{"vocab_size": 46454, "activation": "squared_relu", "rope_base": 10000.0, "bias": "none", "tie_embeddings": false, "lr": 0.00126, "lr_mult_qkv": 0.7, "beta1": 0.9, "beta2": 0.98, "lr_head": 0.00904, "final_lr_fraction": 0.0, "seq_len": 1024, "doc_mask": false}
MLP neurons of a small language model. Each row is named by its layer, matrix (up: input weights; down: output weights) and neuron, and shows model dimensions 112-367. Each number is 128 + 32 x the weight over its row's rms, rounded and kept within 0 to 255. Numbers have three digits each.
After each neuron's rows, "fires after" lists the tokens most often just before its 100 highest values on Wikipedia text that the model never trained on; "fires on" lists the tokens most often at its 100 highest values on Wikipedia text that the model never trained on.

L3.up1655:167162125175167119143170173096115124144128082136101146154089113153106092110148120104122107122161162145131137131122168163096135150142060153152149139086114086161133138131155124097105095115120093136144123129144143130102130158143174112154168152146188157149131170110142096143187063108152110193134068121117151111097131126116172124136105120149113162138129181156121144187118145133124144146134114125145154112112111122163190112126147137089123191118157077149146101169140197128204148118140162103104121120201139086152111115079136078115129167125116095113096132129078119107098074160134149106158143152159106143053180148152133073148172110101165132159124113105140129143145138143123195134169092093219182142131099138148128169099132178109131144165196121138095080153128127175150098077079128
L3.down1655:126059164092110074139185130175096105106070157141145118165114163153097090114103136167138167104117120193109092111097162139165138165040069095111122068171120108131127151115179108147096126129120213105151144120094148157092137089187189088144151063064174105087082139139096110107129210118157099118205115170106126134067144167074124109103139164152165100156151189130119100142152185081138110087077211095175101108121133107099103158148154094125159145144162183097114162084136096118084162123097120125116140175111185154139189124175120151083052174106098112138128143163095167129129146094090126135133098120116165171116134147165101140119144126131159126165132137120104157124130019146141149143134138186198122146121181137151128169058103090135148138120146110124133081129126179116050159131140152
fires after: "9", "0", "8", "1"
fires on: "3", "1", "0", "2", "4", "5"

L5.up26:149179133217155142121129086156134134166086143113148212154120092098133143132096114118126097140131157073107071180114150103134111125115074102136121169154111079188146100111132126099106055133132151129123128118126091156080142156112134133126140125053088123149144135105143077114133094110163171102085120131126117091107111128111158120136160102083177130122109140092099160173151158109114173132110113130149169122110162133159163125109135131112125114100082172152131118147065123090093161114118124109174140134073119107109085098110129105176111195116189114135122153102073086103130128155122146080143115112141149151098121158142101120115118145109136115111140112084170107180144098045131163156174120169132121150132114103168148127101126185108098134069199126149107120119072112100106125159060174
L5.down26:134150110130127129161145055106049123139182134101108133099131151085129089130150123045066077105080127161131174089133092124088086140115154156135086157127114096208049102128165123143142081135143122112107119119123081124131158082119137141158094130168167181114071121104123166109092082139140168130112186107068115154133182123118111161194186127109117121161159192100096101143135084121120120140163142119161147096124134134177110103229138160153161156170134133152110185146088171189149103136168162166124122139117121130051146118143123157102095091147062040118153158099127147149149191154144159152092141093118159170134114107106111181133122114127127115117110182081143091156117099129115106107134141106118190179112145120104128152142039157144151108150128148129129129069146138089120135110145170
fires after: " ", "1", "3", "6", "5"
fires on: "3", "2", "6", "5", "8", "1"

L5.up461:135142142115117142151118064162152104141105099088056108130118119123111166123098131136180105161117149061126156152128085089141097171094129114136103135079089142126108136127095147148099119102090124145103183141091129114080080137140183180133168132067149095194180135168120130165099115175130130162073135095126150126149089103105084087202059110148117072121116118137112153087102118140163077153110160201091103108089150076145112171121125166117114061164077154138045163125133113186084114112143102101123068183139162088102133128107135167129113113066053129134103110168081122157081175122134203113123124136137127150126144108083128113135080151032132097109131151094143109181103128048153116092122080145138170117120136090159115070140182162160135173114167164140098122097096149197099083144093162
L5.down461:199138148157074076162139046113117118130131151144125158063132129160100060130094153151111171134142159105127123084101096118088095197145155107141105164154135194093118156109107108132178160140123127110130131154115126162119156168070119152160153064102132057171142172177117110122193081145125162135113132129138124118098148166038135061192152147120121122099092091116124175154138140104115153121146155108120076065060104095080127172121087100061120123170113106125068150117129151148155128090144142130187098075116120178078132172129169087094106147142120148101119132102114135097122168131092136149141116135086153159153150100174109119144151116076130162141076141180067155120117168109158144081167091099133137124100116081132126155096123121133115100100128157090145114117184147134168122074160174
fires after: " |", " at"
fires on: " ", " the", " K"

L3.up793:093136140143082098127122166156141146170089162140128129154120154123123207149137117175173117112164101129182107123100079102123136114081129122115135144113073130122158093149108107091138150114144123157118089131147135124138148130138113133126186190080142115053128150068175135086133153108118117098102138082084136155175157049094109145107124127107163142108135127182132152108111126099175168090080071126091112107146081132095167157185158143145149189114144143201078121128152111159181064106086137125194075117107119097149100113155149137167104188103136169090094100164130161107139085061185114125164158101107120165124139124131096107099145158106146159145172141123119064183162070112192102168139094116178118148172176111146113148130105093094097126074193069068122087170157121112161169109082144
L3.down793:114094133120131033086142071147146041160152072088073092120098167124105141150099188115096101141136107111143141128177123164146095107141175153108139144178096143155099171144152139127175103167144099088169064096181143186075086123093126115133106125103113177157128106075105124160099096135123100120145104100119157150182108135120108105100132099155165126131156142135131067170122085118060124157156110107142091126088146155089132130147117090142114151076171122088217138135111162109141154181093147116082172101120130180162164134119115163110097152126070127153136169084082121120187139105150113124154144156117155138117125128067129129118109115179080140137110145130173111083122167161101147163114085117151081209099113099096150152157138205106168121114111098087148121116095144081178125108135165
fires after: " |", ";"
fires on: " "

L5.up1841:092154130120155115091117183148110073119106083101081144134111097178149116108095099169154139140139127114112122127123148188087125151135106139190142151076120136145173179124104170137072097089170173136150179060058134164130148067135096170119192145104205113108173142161093170181177148148113130147107105088111124181082072159150173181182145179119126045150116150186097144117137130131087118038138140161120154074101150072166088141101150122150135113077121166143090110136102132113127116096151107124100119123194144090061156079093116150146107155110100125128161077187141154122099100119125135112146136135124148158133157125142150129114137186112153110113129096096178208109189099067057134153113075140126156126050144170169120108181179146141138177141162166145093119096079135138177082165156183
L5.down1841:114135049115153134132049139126118075145089119078074055123135124148128127078104111130148179127154140092112162098133145089148086167129118142139176095161190187163112154126117162089112091072199159122118188118161132123113105141157163108180166058177116110204082090160099110148142111188131137066097171181151164094118108183135153131179146114105167063121119163132139150135143136129104106125125110154158130102102110112081178155174092114094143108157120146098128136136062129173091109129084064130179089157102111142138120133152116116132100182083093114104089135132123196172139080138079196108129121148095111206056151168126114149108111159148134050142124169164154135148202132122151165163135106132129137112138121152121130149162146167114139135134133129132151090163148174089163195151120125
fires after: " for", " at", " the"
fires on: " the", " of", " for"

L5.up454:101165131125135107141156166157151185136129080087117144061106114113082103162108106117131077178049053150188091154120125135094144098078153166109108147157071142145140108195130192115108138114155175114113161068155136141185119095137133147119072110147162175179147210162124155113142142145104103183094171133134134137152153123123098132093158113101132134161187128152152124205129126076107109178123173208192175117114120095117127142160149139132080163113112102131090110142121142166167087141128115098110090140149162116126102156104130074149167096092098134110077081167115128217130141043169168060115180172125124177091127130148089143167157108167120107161055115153140141131055143192117142099078134124194148144134177122125121104142153116138102145129155110098136108128151131158145039109126116
L5.down454:139072152177117164114115053069113124146137177156115121177120181121102114154169134154141185097171155094133161155140108101169087109112124089142142100163130136182135053160114096147104058164114171130167125113137145119117160107134127076080178157140142128082143139179147132109065114148125145128106079173137098136141125108189171091150088189119144134134110118151143091063146137095104154096135104102065032129189151112161092179201192128094093153082066136132193150181117146125134111100122119109103108115128147126095074119123116087108106108147106222146183108097139097055119133125113136091161085115149150123155131133117138104131123096134090090113140077082135171141110104092090175151059093150135122138073103106132059147070137054113189080146130111168084145114118133145194114123109156
fires after: "9", "–", "0", "1", " ", "2"
fires on: "0", "1", "9", "2", "8", "5"

L3.up884:112128101155056153167117146128146101115074223111150141075148134114121139087136181131073137108177112120120133200104145136128102101120148162098121108125024137115173140135081138117150108163088140115146058115128091203067155122142079195134136171098146121085094176084157151083126112104205141137125115108079187111173094076118089087163092153151154128152097149150046148120172136081163176138125107188179123053162096136148147143147108068102093131099100182108114133147101131102114124092111118141139086114117068096130145144093137199143129139104165099086107087140093128159132112136178145139124147175118057155142127088133173126117121166092120089109158178122144150125112167129098124152134120101132177163117190152071080161120097128118189127115206112111130115152086174162182134090097135
L3.down884:106121129128130122079128092203105125160109145088063116055117113103110160102099136148155096145094115129144113178125139111134132144162143088141187132119168137103092116139095113137155170072185098150121141030171179131092105105089104124054096160112151157118152127169067119124079099156150081186167070162108165110074174167068122125129076121089167138090092124163142145073137104147139072208110104130078202170136128100099108117151090173143142171165106112164165107170119090136118159181159094070050120132131155126143165203111107166111087137125112138149214076082107131117073125148142113166145122112176136059107118135090093104153095147179108104114140205131027122096094110145108121053081135120104080173137113097160152126178118188194159098101083130107132140100117090158135140104147152
fires after: " |", " ", ";", "1"
fires on: " ", "1", " |", "2"

L5.up1148:114137144156149102119125096113158138168099086102160127098136111123156138115150087112130127073119160116148180113106141194176142141072138153183115109152125181121172229124127183114145082122166109080089155108077141155173173111110079100110138191122164127135150109118076208106140139154134170127161194118090047118144099149076159198128114172080181170161155116098113141126122174077147109112134179127078090101119096087104108125065133125181126159139166103161110127109116116115164161108082088056166099155156103112045125129086092046152144157089129174097126117102128146145091084155192150105154118112105065151065071168157128140072148145129163142150093142132129092149145112091194112143090180100139103134093106130088110087106113119096143078148187125127101111170089136098181121156127183
L5.down1148:139148119091178170146161103192141086140171181130047106160073175130151121145153117108090109167170195086172146118072153140121111124120139127114122195100088114146130105105153120115103115135110219122133147096156121139206122117139106117154107174114104230146104089119112160147132172138155095062154151087105106101050163079159094111148135120134153159152154071156110103154173149223113137127125127116134109146088080124110088119150082089130127110148122115159101114109104148172126146151048178149099138115121100115082102135150095084123143152143187073074158111102149165123121162096154146116183116128157150118073120133150136085128126113098149183151138151169144128108076141135162098129096169178172138205123091138098140130084130149140100161105155096169104136145133098149130115191179131
fires after: "–", "9", "0", "1", "8", "5"
fires on: "0", "1", "9", ".", "8", "7"

L5.up1902:143119153137110160183131117113137168138190167102163168115125109144147177086140114131129069113120150099131124152143128149125094125100127116134074100164085135110123089124156135127118095158100129122123107149114073092103103131116135150094074214101081059103110174110107140094055091133191102104135114127045137172102114092090150144188100178143164125161111139142118175123065116097160080167143113118116089023087108105155128146133150127143139167154136153135119057100160132169131148172099098149134137134165128114128136106079161147132115171084156067107150087216129181160142145157118123063119119145185119217130107149132115098118095173121144093155147153059078107131159099080132127123055108092134175133080096147072153134098119142084137129150145147151129123061139136069135071131101159
L5.down1902:168131142127117086126106135131121135151142050152129127173167153140209150078132145050100139138156091101106145124135177124157117110172071146111151126100151148134152138064122135198149160107128129136105129122152130171154115117162124195173119096199116112116121181153127084130112168123120162106134138145088146182160156101132101084140132140077126127121139172137157138125166129122172088153091145105135171114134100126118135174148124150107122105122187101134128129180066163128079167138073124088159127114146065143060108126117128125155143171169255122101169107103113099122036159132142115162100129133093105150148144133090126092077138143137106156157137081116085181090156115048140170115160061076103116091164101147170105120140081161151122072124096137137140111147090123162117153107108173
fires after: " |", ";", "1"
fires on: " "

L3.up745:118165127140111194143121136164117087096131189134098124113132138121105185106138122190149112153094120161118119206166199191169134096131138099117172136091097136141118136104107141142093148163132139169131168144127128154079178096119133189075124158119133100154197119133155137194131141103145097097162103123080143110115149111164177167072126176139125091080101111143116129213111175148154095133166122116099144098083156122151153116126147089132163128118117171119133064135104101159106112172124165154148077200147153099164080075067127106118167095146107162120158092171075079150145158100136087172131153126137092156110078147090113156152081115100070121110186158170140089129108107171117147120151075107127147171111130197146132122091145144095132116147154115050150149061111172145159158058153154
L3.down745:174126111150136080098158144112144071123164109117070062163124076103159105131085121157082181105138127137163106097157119153134159125167121133169146127112112106127148042159161071166164133158114212157133092122112143149128119132139122242201093163155067152109102123164131126138130111101124147151110123144085165074136131140094164090118136107106128118106141178092145140065043115167170181140162175136121117158122089095123173163154165116063168125147175157176138094147127093128085134084097143054145128124098118166104108144080128119127123134128132173192144117127123075103089111152188160111118182118131120189169112118160139073123163114118138134147159117124103165158118154060165094122142126107124143109037133079118148129144136065104135167121091125079085093088163154143159095059050084
fires after: " ", "–", "0", "2", "1", "3"
fires on: "–", "2", "1", "-", "3"

L3.up1067:105145137151143137120117147098134165145156158124095156135041176148141151107111145156150129101137127163135106142137172115103139144127134108126083103143121153132106188199083148139078122094112145100110169106107177093156112113077166100132105130133187126139173127159091154111135153127112131212075057106185124144146122059146164031150132148093120134143181108133056161135055123108137131137125070114103154115163183070137124129172147148160116133127144115110110069198054145104142086153142130039137083124103147136101102084082110045072130177151113121127159140128161143077011126111090106058141198120087137153100146136124063109114144108084211139131146110109122116153132117116088151140134167139128144077183133156166106107121120149124111120173155115121069137205081158114129096109192133
L3.down1067:131136152144168143102110109100083076087192099078111079165162159109157050148115144073126119096116185105162136159049092149137195200099187138162148124148132097116156121104169117142158130110101078163143082191112042145118101154083063058140143121091096127079122125150190149151118100094111142179143124079109135085163203132097178087129131127173066154173114120165135139119110090121183144119108139174167145144141090094132142111103135136147162149091162091107109165077134116198140117119165141119133167093128103149162082124164105150132088070166155151160079120152171132117220106162102149105170101131110105145165116091117148155111130132147164164165129089124135139148160139103159124150148164083114146157121095102144121129093145126145135212122120123066156166146087158151075150165130138
fires after: "2", " ", "0", "1"
fires on: "1", "0"

L5.up1501:062154101133193132132116100158108134159131181115099132158131124104086129134093098093184151096170120116114199124102127125151159074074091161155113136145118162090067148182145158099101138113066127134091180168177069218108136104124104154107088152126125126103132140117105086122152112154080122146171159131087119089123102097112009176134077102146123170100112172144075101150112118062096140137126159162153122133121111098157100097143151067179086157138154119108075114083116102113108112076138137057151139107109195085158114129131138104061087147105140145148153195175102132117115159111142103122085166151158100174142098120147098216110166157127107130133106088086188167144136142052162119164151158149135133121093131155168137133089121128107106147149188072166148077108104183171135080148022147
L5.down1501:144108205172069080166108135146112160154083151127145134159146127155203135226163105064091070117116166176163124116080121170110174080186104155128098110111108128169116178190157109117149108182135088120132123155062163151162112079133084091088165113130128129139173096094088165142131075177081196118093141097105125114149125082149114123136134140141165085102152133122127138183115106091119117233122148129175085202157100110168147124138052099071097112152092129129130153132102154162141150022114132146134157152169135116114151146093150153147169186121133141126154106120129131170196146088112139060072133115104187163170125138082134120116150192089089123053181112111069102134178113091089119130114124069129081110073133135100163097084161190098139159136159102157161158177172046098171122158158130
fires after: " in", "|", " the", " "
fires on: " the", " ", "1"

L3.up339:098099132151089082116107071104091159196087134155079118142156129127121139102131127152149091115068090120121108119107164147139120087136156135117177153150112078133109173152120131081067150168084113102145184166089082159076186139096135134103127104121134120144215114107154123123174109117053167131144101168080098137151140206131124100151141135133113097136115126138099113141090187152152162095154183142136126143119128089173098122149108131125175155178112174107072109159044129146137124119067146131161134185110122152118115143095149148144153198073059175091141105104086064097101113139156107077130111094107037155118099174111143140144106096175095092075083141098080126150175060121190130133117059105160128136151147107092158153150147149110092129098137123096146078126111143111164171167074155
L3.down339:122151137122103097128172165159152180047110168122108120139141173145146127158069088062136140091137182099077082107118129096136090138086162090191134150113119127206116097111180157135138129096083189119082152168155098105134157106083119122118102145116081193126073124163157092124100104126163118145132129145106076114119136100177131126177128094111118151159166113089146134063116074146112140111109134146170130143148080149141121089173206162162088154117108109099100117088061112166170134072091103127127181186091155082115164136152115114152138112125169098117107118065128138087049155113149163154171141137111149190119047144127138103160163125150130113193129171166152147164118120076161131111121172204180182153123135120102157098097104166069144116154105165172130111122148163143152158176095110
fires after: "3", "2", "1", "0", "4"
fires on: "–"

L5.up128:055119138145177034086093163181092150157163169097196127151132150143136199119171164131111108132154110148100075162145085166086164145123149100109110179118095051141118205135170156110145132121057118095162124139122113134101125091102136120093157194164148091119082200147101101035168104111154126137153109090081166102112053105138125079124122141116124116158168125145139108100116141153123090134115114179104136118160116155111125164109171104071149137092109113149095114139176096153134080127133125104125119103069119100096086081158118118092101117090093158107143107170096093127123122079131147113150172136130091134099113110111102113159095136057165113144156146083159128120149162161101140086102105128134138129156175145132142157148175155124110186180190141151093142099111199143203143140087091
L5.down128:132157104130069068038169127141088126159081140091146092113144118094129118123155149106117077115135193181109127164135130070057119147160133136154122129159164099177113059151210154155054183125159112175116142110166139110065157171125114128036127105099133176163106148096150109090097170096084084103139183150112085092152092119124120129113101113071186160096157172104137123139146139173133115120097081111176107102141079160123112164134106144065102157144120169150148101126125146134115196157067186113087095119095125147138128179129136175142150165144125105152125088119100144126118131162135149186133130210088122131104144094094131151097139157122109160115194144160091088037083043110130198172168078125077165152170128108121138136150135095204144140134115169126128099115121191124154102148106133
fires after: " |", ";", " –"
fires on: " "

L3.up1243:174135159118132162114149104114149149129086115156086126121227114166151164117144181163204120155166082157119093133113149103085161101126154121132109105142097154151108122151170152140123137150113124162077160101168157129091192151161135141059122088141148136115150158127141123129114078161090090098133096160137130160125092105137133137186117097163093138179152135128092147096123164170080099097096146202104133131105134068113148099064104114142173139131121155076160143122115105122086136124151123146162101147076071115112111093110141161071183130065065129100198114153120141105110109156092106146144084158115179130116089096074099151078060152137142118087089131072108128119150110161159156144066101139139153096151139141068073104117131163146143104080149114108074129036090101127128105146086167
L3.down1243:138123126102097156164123147111170097145141135095154110156115079137149120132079178128135167132138156150112100099108135071079091159141106063113139128093138083129132092089060162160126130117151095126161098117104117120106162173111157162153076112093087138157138136159128067112200127133191168164108122127149164032155159054138165110087185166179119180061127160142173104163125143195116143141158083133173117129153062145141114150140177129125153130113124147107137176139185161120149126174096122099107114125097160131121137154151084226121099136131159140133055091127151145111107108120139156160060157080157123091143136075132124118160163134114075128157128141169150134127152176102119129167119135121150115114121129112159129105175069061071112159133149152120115133170119163190123175137045070
fires after: "1", "2", "3"
fires on: "8", "7"

L3.up212:093131105107135157183173157126135164089090097171107165113129084057117147150141181178091084139126084128126114173082120143089134083043046127117063047146113129155117133152179133074089112117120122140192114110117102168117171134166166133106115191083127172165141112159108116101133085150124107181154163157103119122134122135154113160112077128127104134165143111165153143160119118121162167167153191135166176134129132140128108148136129188098179147066126161036102100179105172120133149145180142122139159076072098129161139112118146124125164101137100111101156105140182124101056095131228138138138125124139121149108114107181086139114142178100138140136138102137150083141142155130185140145132126108103135144125194126131098154133182155160151107149192132147055126139154160146207116097112139
L3.down212:143090195167096097109130149130164123171082123089076174184107230147106163017124230089165131110107134082180116119145167162207197182047111091094097154108107145117153098139095128099136120104176175096123173135199149120104113108104121136134128147092164094131109151180155155091143077107166133053112130111129052063128131164142162093157139150126126202125118135155123195138194092125100102129099150098105118138113112100086124075119089153133121171131185084112156135060179116145115128131167127115105134135132098105137166104138176139099116161110120083089113169171067150106141134148160112124133093148183155124109089148116115181143116123153116132135072110143136172119139186081186106098116102108130141107112138105149194103161098129124100092122096125069112078137167112147070109096126125
fires after: "2", " ", "1", "0", "6", "3"
fires on: "2", "0", "3", "4", "1"

L5.up1260:107153114107136169097109126145119196187149175112079108083045156151142129148162077136154137147096104129104134098148123169112164147131120150133141139132053116139124119128104227111128161089144140106133154159110175161093094079107134143175179081134172125106161103170104124162079159111149128156181069131146097162123134017145109154114139107114156075115087083199135068146088124146129068133122117167125135097108147195099186119141126126113130175091139144167158128122115142131173128095158132108159155123128113121135120127079093082115143154130172185136169097113089139108081114111112103123064156147080150155084174157100144138183124176088122098130157150086108181158088125139110142140112082139153155120124129191158142169092069135164133145099113117114112102128104092199167150173176151
L5.down1260:128132132104172150104090072102089145109159130104119165131107144120136139146124129101132150075130102063112146096135146176163127145159103142145187122154078098129118136159137126107141108123076163104116100139169157144088160090129115111153153103136174114129107088168100098117140166135125138120158117169130197132130160091176163154166099181060098160098115166145138137105119109079100147088193099110088075088134164115113160148155141184142176158136173137125149073138118126179126140132127163119125124137136111091079171137146114141150098119152116088120138082113110083125147132121113104114104113127161202111134078145093158095151078165164163122134079144131119102156154127077102164164128145045071190119108137108185115096090142137137126135134108133106137145218109151102111109179114054
fires after: " ", "2", "–", "1"
fires on: "1", "0", "2", "9"

L5.up1569:074136146141116111146132094139105181131131099142162094098163135142136114154166117095157158090145120081107063097116192146148117120136156132085144187094087106191159218121112136131120161094122137120075121068086110122079115116153138116075118200129136185118137094088161087127116051130073134125093154079121136132130164087106196137090075120145201125119101114148137160159100161127103127108168172100148135146083195123110188156086153097119141177043126176171137133100080107087120122126070110127133109141091100086088083147115086138105136166105069135071100067133102101111123170114122118060130139182134072163125171147126111112173088108144108178122120085093218125170200097146149123138054110143133148114127101109129173227171162148134134093133117133136080163118103155146162146140104139
L5.down1569:190082179136107133111156108118111106128165121097167131193110167119153121177141126058145154107127112107143129124177102143099121120154118114093144120185116151107098123116088108117078167152119126132140132078177121137071131091191133164134137116170171139139144151160081113105097108079147124122148139046078097078162117034140115125240161117116155088169113174115166122113143129068110129150130216145130101134167085095120147150156152166192162094113184139113116168103127134186101142130113179161064157133059136157122125129126096134120138117119093136166114121148088102150136111091090145115100144137113106124126140178151102142072103099159096099185111150114071075148094114149150104158092122153148138153143140206140169130134156122120092157178065097088154135165153097098123194125150020
fires after: " ", "1", " over", "2", " to", " than"
fires on: " ", ",", "1", "2"

L3.up256:054141148144106136069134092131165130145025185103135141088197122133141127112182148122096178158081154070123133061071125170101128161026109174142146146138081056188125165134130147062123130091158134176148130106106115076102064150156102164102127122011115122129126176154150138152066145120132152083154101147126103109196125076062124103088113174144113147128133143150097158095106187094109151078174170167095136129132146116145133094102097143096105121110096091127140138139073111140076159069135100182150139145125067115132138154137153142139140156151075117122178084157116108153126110151132118117114149166112094111101138092105124141106095123125133139079077097069182100140128126098139098143149052138151122171133174108138116130174127150138075100081181115152155176155148131145170169093108167
L3.down256:128100063114062098197115080135132154182149141140136153093176077110102017124104102158121167174110095098144143071140125112133134093141150169193181083147143167084140100119176174107056076091108166149119218171120140107162114145150109153189169104172148139100149182070100135189121080105098105060131144162106143129136111111139140182080113092108176148130138129126136154157156140112130078149115145153047239150084125132142059148117141130164158121150115146134119120113147159131085101115092084149156166155111135147157109171151080128110144102135146104172225113119101119077104100151130173155097159181138135088124108144081127146071121126158130106093131178130053109142146078121118194162108117090096201119102128117102081120095169116173130117124135090097073150093120148121093191096134109
fires after: " |", "2", "-", ":", "nd"
fires on: " ", " place", "2", " •", " title", " February"

L5.up969:123169125071112103111164128136162096079091067156150121098159148148119105129099100195119079152117067121107151101106092151112119069104121136114150136172107141152070155144139130081102157123089188089079137145128098141147122115189170139144077147110111123144084097152107163139164127136123120164126166152155095091144099054117054116151106077159134112116078118125098090166122095105146155127124149136102146191086186161158130142078117149101097147070148141127102140119093137122062131149192114097182141139132139085135134087132161133124106103121076183107160093132078114190132150164113091112162117095132152188131080148138082195125139123107071132126120141153203109137130105105145100088113141112127159151101121101141164188103168149120111137162157118075159124138090207175147101170132106
L5.down969:110187071155102131120099152159172094107148178128151133146131054133157134200099140066087100159130093133144170123133122106152141108110145175122138117096136138172181102109099116121164138152131095120095110124185101075162141071175150190166145136175117160146129200114079159083049078134199092071129130194136185155115086083115148141089126128163199126146144207157154149082155123105126129107184095096095175132114117147123107135140153065111092082131121139079091127162126144144167164107117087132100175130114143166128143108109118129181131096125049133141110123171165176131096093066080105115145099130098138067119139195118158126119154123114070120132174119138071145135127100089135161124092090154155096183126135122059096088146155122161089113093146128161130145118108157113114112029161083
fires after: " ", "–"
fires on: "1"

L5.up1595:158136140133065162107129146131119103118092132180077112129132071140106159119173109114075144155131130092124169131133115196105167096132134132129139122079108155157142119192188104145043105093119163077126197153156095127128068139144184177168075139103103106112145098125105094108109099160100093136139109146077127093159089132111091159170103209133159082139111115142117165158074134086068082090122184184123166119099113139116157072126158145139132102161111117175145084124079099138114104098146171136180137144144138179127100109125124145156152093111094182108132129119103100123191122107184113140107101125133129174084118168112078154148164134097156075060154126076172131190186113088168122160127109102181085115083139103104136134156147145156124115101147084114155151134093119176105141185148147
L5.down1595:104111108158117153191128163144074131156134131126137117145152094112154123185087114166135160112114081126165133190135161112145133113125083138076158154133081056171141115134188149083138106143151110160145134140152123128182137089178138174094150091112147120153172136171107122108155118192140119146153128157084129076076156131147094105138117110107148112161152155150145174093125209135116151070159095060121175098093193162120128130076049107184162146112147167099150156161169179080084150115084130043129146097133165128102114152089076052118162175105115125095123091113070132112061177111132118127186116129113101135111150163121119148152135175120177162169117052140124186119158179092109144086140047099121157110124176138092087105060181080116160113146092105144177099168122139133158173114116135
fires after: " ", "–", ")", " (", "+P"
fires on: "1", " |", " ", "3", ":", " at"

L3.up164:110150104081113138166122129112102141154083188133143115090140167117102104135081154206120104125128163123133110153110143123191170137092146174097104155195104157105115113146155126121125131112106142175076126139109102149083093101151089118131154144156103102086204168072112124091202087135200145127097116140123153115176105130174098169106123151160164083086120083174140155126160153127067161113120130170110177071112095133069108083121147146113138110063126156113185146068072131084102135125137118177126109065147085141120167066131125180105128164156083135079080132095133081117154107161081127099101139182146100127181119058113080154112144174093088119111115151061168102120072064095121133152085108121149082147143144093096188151187163140098169070116144121147125125151155116129151108135115142
L3.down164:090135111192095113171129119151173082188081130112113137112125105115104131099230120103144168114119099146145095076135163074096152067094118116162143121168134131134147144097121137113117093090116119115141150093102166165105131137074119106127097089090128104152130083179101131128119167135053149160160171174132162095099171189144155132100145169137148102097151149175127107091154072140134155080140135115136158116179173114082145180106137118148102116153168127129144105092123138151121133077109162142157108137164182136127155094138108137125094127179138094145154186109101135197144133138145083092101160186127155048090123136171119135150030166161154110116162164123090099163117148147071130157149125142125150067122075167156089097143082141166134094106152118167085162110170129093149125090160255
fires after: " |", " ", "0", ";"
fires on: " ", "0", ")\n", " the", ";", " |\n"

L5.up851:088114117096185114166154195135154119032128121125106127129061133151085065152154132108127131108121144097145078144124160192016128101130127156101049094093134134189115133117107201127106115179139125073147140115133140104073093138153123143085069132110130139164148117114135116124108138138212109143169112134156133165173127087116134135121134117138163092197126124133109154161111157113120149090139151132087200152124110137130171156088132141146118154097156114116115158101114125086121131140103125123112144168098141155082133119064145068144139180135155105127186101160111177113065120083126099173123127070184170137065175163182085149133188129075102079154143131154108148188077138119130137097164125133165157157133118116077129051089101146166152133150181118091124131185156150100140152108138107
L5.down851:162101147100106074132185054129175122115124099142110160130136152096169111112115143077162150141144119126148114136176158091194114169112097120119150123165126123187177111126154076142150096116050180106121142155127076098104125102124095134135139102102148123136142139146148149126114154119100158179142171147124153137140075059201104204112045177129095147141140105145094117150126176137179077172078125123114137174120158180128155166112108088144109098062134141155136117128146145138081153165094073048113182095123117186153108126136116104115122106140103135116137155106155091108132141075072139111171147170183152144075113131098125075095143104129157136130083142109156113121045127105161135129055086200115109103052094136075088180104148107149115135127114160161124189169122119047152125106132086
fires after: "0", "9"
fires on: "1", "0", "2", "5", "6", " in"